config.yaml
num_hidden_layers: 9
hidden_size: 448
num_attention_heads: 7
num_key_value_heads: 7
head_dim: 64
intermediate_size: 1216
vocab_size: 8192
hidden_act: "swiglu"
norm: "rmsnorm"
norm_place: "pre"
norm_eps: 1e-06
positions: "rope"
rope_theta: 1000000.0
rope_fraction: 1.0
qk_norm: false
attn_scale: 0.125
bias: "none"
tie_word_embeddings: false
parallel_block: false
init: "uniform"
init_std_qkv: 0.0165
init_std_o: 0.0
init_std_up: 0.0165
init_std_down: 0.0
optimizer: "muon_variant"
learning_rate: 0.00962
lr_mult_qkv: 0.5
lr_mult_o: 1.5
beta1: 0.95
lr_head: 0.00383
max_grad_norm: 1.0
warmup_steps: 200
schedule: "wsd"
decay_fraction: 0.722
decay_shape: "linear"
final_lr_fraction: 0.0
batch_tokens: [32768, 65536, 131072]
max_seq_len: 384
doc_mask: true
train_tokens: 458200000
max_steps: 6017
dataset: "wikipedia_en"
MLP neurons of a small language model. Each row is named by its layer, matrix (down: output weights) and neuron, and shows model dimensions 16-143. Each number is 200 + 20 x the weight over its row's rms, rounded and kept within 0 to 999. A neuron's up and down rows have the sign that makes its largest values positive.
A block is one neuron, or neurons of one layer that tend to fire together. Before each block is what it responds to, as a language model described it from the Wikipedia text at the highest values.

Description: Mid-word fragments, "scrib/script"
L3.down1204,203,196,223,199,202,172,206,164,160,203,199,181,174,196,177,153,184,202,186,191,177,233,169,183,172,181,206,202,184,233,228,156,215,173,194,182,172,154,202,200,201,220,173,215,226,190,196,193,164,197,206,206,195,219,198,183,191,201,159,191,159,189,200,241,177,172,203,211,210,213,174,156,211,229,163,191,162,181,189,223,177,217,158,184,214,220,185,179,214,219,185,201,204,167,192,201,181,187,182,219,201,198,168,198,171,210,196,203,220,213,181,217,197,187,221,177,186,162,200,221,204,181,186,205,197,187,204,196

Description: List-line breaks
L6.down406,204,178,212,200,197,171,169,201,192,182,198,194,207,201,178,188,247,191,199,221,190,208,229,211,202,207,206,185,235,183,163,229,247,153,188,229,182,221,227,211,205,198,182,202,181,186,214,199,180,212,215,204,213,201,193,211,207,233,186,206,213,214,202,194,215,205,206,197,181,204,194,234,190,202,220,183,218,173,219,211,199,254,199,240,162,221,202,155,184,190,176,183,220,192,166,176,226,203,218,209,232,195,184,210,196,197,218,227,207,216,179,178,197,188,195,208,196,179,191,233,209,177,204,196,237,188,226,194
L6.down433,187,204,209,224,204,182,199,154,205,209,202,192,216,231,202,179,173,167,244,207,207,184,206,199,197,200,194,206,180,177,181,194,163,234,228,224,176,193,199,189,196,186,190,181,202,195,215,205,205,179,191,212,220,172,202,237,192,260,189,249,201,201,208,226,183,198,180,173,177,190,194,195,227,208,233,196,188,188,206,193,190,223,190,222,175,210,227,194,214,211,174,210,219,178,236,200,198,212,180,198,221,196,202,220,209,148,232,195,200,218,220,166,203,169,222,182,186,185,198,218,205,167,248,176,181,197,189,226
L6.down640,199,204,184,186,225,164,192,195,214,222,193,225,191,219,177,178,198,178,187,228,183,232,216,181,227,200,217,190,166,199,213,190,233,202,203,223,224,181,203,182,200,176,197,229,188,222,233,197,189,194,184,186,168,209,187,227,213,195,200,189,180,229,202,160,197,210,203,217,177,164,162,161,216,201,215,195,210,204,193,169,193,186,188,227,179,205,240,195,182,232,167,221,200,229,190,200,185,190,230,201,189,191,183,221,177,235,194,183,193,205,195,198,230,214,207,173,195,202,188,195,216,229,234,193,220,183,194,206
L6.down1201,179,186,198,214,236,173,182,193,197,183,200,218,199,197,193,219,215,185,185,206,190,203,207,187,176,200,240,195,225,187,176,251,205,203,212,239,189,216,170,177,174,144,183,223,191,200,203,207,196,179,189,188,228,187,196,206,168,198,165,179,152,191,148,170,197,183,210,202,187,212,215,183,207,165,231,232,195,232,164,194,203,207,197,193,195,213,190,208,196,215,219,205,211,185,198,166,199,214,220,191,193,194,190,166,248,195,208,210,197,231,224,230,205,168,220,145,226,190,214,200,174,210,225,172,176,208,182,158

Description: Word-initial consonant clusters
L6.down505,174,246,201,211,173,231,184,167,230,209,170,223,198,220,160,217,197,209,191,171,202,198,129,214,205,203,186,187,225,230,170,180,194,193,194,161,193,197,173,210,201,220,221,179,193,190,184,206,179,192,173,226,196,195,208,218,227,196,179,213,175,189,209,192,205,202,196,176,207,211,160,176,171,215,203,224,224,209,203,210,230,205,212,220,207,194,193,192,167,237,219,211,229,202,182,171,229,221,190,231,202,224,176,210,182,218,184,194,209,172,191,205,175,219,201,175,211,201,194,193,172,205,222,180,215,180,226,225
L6.down705,218,202,165,202,242,212,185,221,169,188,203,235,183,201,200,169,205,240,198,231,207,206,194,202,179,208,202,181,180,197,198,201,236,197,163,192,228,184,207,201,234,212,201,210,207,234,215,190,200,189,197,221,204,218,222,195,202,205,195,212,209,223,150,215,192,229,229,201,243,201,202,204,170,204,254,216,202,253,228,187,245,232,198,196,188,177,176,182,214,196,243,209,201,190,194,215,218,207,213,168,140,186,171,173,192,187,236,210,190,190,202,216,235,167,196,191,165,191,204,173,233,228,221,187,173,198,167,230
L6.down853,251,216,211,209,176,176,223,208,187,179,222,202,212,159,210,214,161,198,193,220,186,220,198,184,191,176,191,214,209,201,203,177,207,194,211,237,197,159,186,137,207,203,192,168,216,197,195,158,167,229,186,184,211,226,208,191,195,204,184,168,206,217,189,182,208,232,166,202,200,182,213,223,200,235,189,189,188,241,198,246,212,223,187,199,177,202,189,190,176,201,195,175,207,195,200,193,211,177,228,182,181,193,178,223,214,215,218,218,244,220,173,240,186,204,192,161,171,184,204,202,210,182,168,242,214,194,201,211
L6.down1121,219,181,193,199,202,209,195,193,178,184,223,182,215,203,208,198,195,207,174,174,220,200,200,190,193,169,197,199,192,176,217,189,199,204,215,175,188,183,226,203,236,214,171,175,218,219,216,149,195,180,204,189,201,228,189,226,222,204,195,219,195,189,174,196,257,199,204,213,226,229,220,198,185,232,211,177,239,200,209,165,191,228,205,161,224,227,226,195,171,201,196,207,188,201,212,189,236,207,211,155,204,197,177,236,185,231,204,206,226,170,203,194,225,196,198,195,183,187,189,212,188,195,194,192,205,186,186,189

Description: Mid-word fragment pieces
L2.down206,209,149,169,199,246,210,218,228,223,225,244,198,221,217,175,165,191,229,167,193,182,212,193,211,169,219,181,237,216,216,193,181,189,208,184,194,215,189,215,220,189,231,191,177,206,198,214,193,195,200,214,222,181,217,205,207,192,205,205,209,209,224,198,207,174,197,173,199,245,223,190,192,187,221,155,212,212,175,184,192,210,203,227,163,193,175,174,171,211,199,163,223,239,194,180,178,222,220,198,218,204,201,250,208,180,227,204,208,177,191,178,181,199,191,187,235,193,161,218,238,210,195,209,189,203,206,203,192
L2.down532,169,182,213,183,217,223,171,195,169,187,176,193,177,233,166,171,211,206,196,231,163,210,176,214,204,176,192,194,197,208,205,201,214,214,149,176,221,157,203,208,226,202,210,184,203,217,221,225,180,198,203,205,148,228,187,203,158,222,191,191,186,176,194,195,220,185,214,182,244,196,206,172,174,206,213,214,190,202,223,224,215,211,206,181,206,232,193,190,208,196,176,212,223,221,186,218,210,175,200,183,171,239,206,204,206,214,216,189,197,182,209,165,196,195,219,198,249,191,203,192,196,216,200,218,235,170,190,177
L2.down695,219,218,183,202,205,222,227,211,193,192,174,156,213,193,165,172,183,184,217,216,206,212,197,179,178,203,197,195,186,239,219,232,198,206,183,174,187,240,207,188,192,183,227,204,192,205,198,183,193,180,182,176,171,171,196,174,224,196,181,221,187,242,213,206,192,204,210,191,185,226,146,222,211,217,216,227,205,227,200,193,214,208,216,213,183,175,160,186,190,174,188,190,186,221,198,171,197,185,204,218,194,192,208,224,229,205,208,211,225,196,234,216,182,218,227,231,164,217,199,193,180,185,193,224,236,208,202,190
L2.down1028,192,198,221,185,191,181,178,178,153,183,198,168,181,186,208,192,215,223,189,181,188,182,172,196,189,228,212,231,198,207,151,210,221,227,224,189,170,204,209,188,236,190,200,196,192,162,181,184,186,185,172,206,190,243,194,203,198,198,191,185,208,189,174,162,207,208,170,184,210,184,212,207,189,220,190,174,245,202,215,242,181,241,230,166,213,193,192,196,190,191,198,169,211,182,198,189,217,149,195,203,194,209,199,197,143,179,198,196,168,177,208,198,206,182,177,207,202,207,221,157,190,204,214,236,183,191,172,188

Description: Line break in tables
L2.down85,167,200,219,208,217,176,222,207,170,171,239,163,220,183,181,232,172,190,206,179,192,184,170,216,179,182,194,211,178,159,226,200,217,147,207,193,209,218,183,174,199,224,218,220,224,205,167,244,223,199,194,214,176,206,201,234,188,222,181,178,176,227,185,221,187,230,186,199,149,217,152,200,192,212,230,188,235,182,195,201,211,196,238,225,201,152,271,192,192,189,203,217,180,173,210,168,162,207,184,199,200,239,223,225,155,202,161,198,184,216,161,234,214,248,191,193,217,167,197,214,194,207,212,166,187,189,208,188
L2.down110,217,183,221,167,199,181,228,225,192,167,215,203,196,225,184,209,181,207,228,198,190,201,208,199,220,196,187,212,211,195,190,208,199,180,198,195,195,198,199,209,224,194,189,229,212,216,242,201,210,208,198,161,203,187,211,216,217,226,179,229,190,189,234,209,200,195,223,187,173,202,192,222,167,200,192,187,180,184,234,162,196,195,207,269,179,200,208,205,203,175,212,188,214,216,181,183,196,226,218,197,154,185,187,170,199,203,176,169,206,230,223,155,216,204,190,217,202,202,215,196,201,188,225,205,204,173,243,217
L2.down153,183,193,214,212,210,179,210,174,126,215,186,206,204,177,196,226,184,217,187,200,204,170,187,177,176,185,187,212,210,207,202,178,193,192,189,173,187,185,198,208,183,224,162,212,198,170,189,215,207,207,182,213,213,220,180,192,201,191,186,158,171,231,209,148,223,194,202,214,173,218,192,172,215,182,206,184,219,169,147,203,175,206,203,177,185,159,229,209,201,213,251,237,192,206,207,248,196,172,191,214,161,183,185,188,178,219,192,196,195,178,205,221,195,175,201,185,235,205,214,217,189,185,226,211,201,183,185,194
L2.down1011,227,174,171,218,210,200,182,209,166,222,221,247,181,255,207,201,204,248,207,209,187,171,188,185,211,183,192,187,217,179,191,189,176,183,195,222,227,203,188,194,187,208,192,207,188,194,201,179,237,210,210,195,207,213,218,199,156,207,191,192,184,185,191,203,202,182,182,187,226,160,188,192,207,214,203,237,201,193,191,177,178,211,176,213,235,208,292,229,194,197,197,231,215,188,207,198,238,198,209,206,254,214,175,203,218,237,192,197,217,225,162,206,229,218,224,222,192,225,210,198,212,191,197,218,217,186,231,160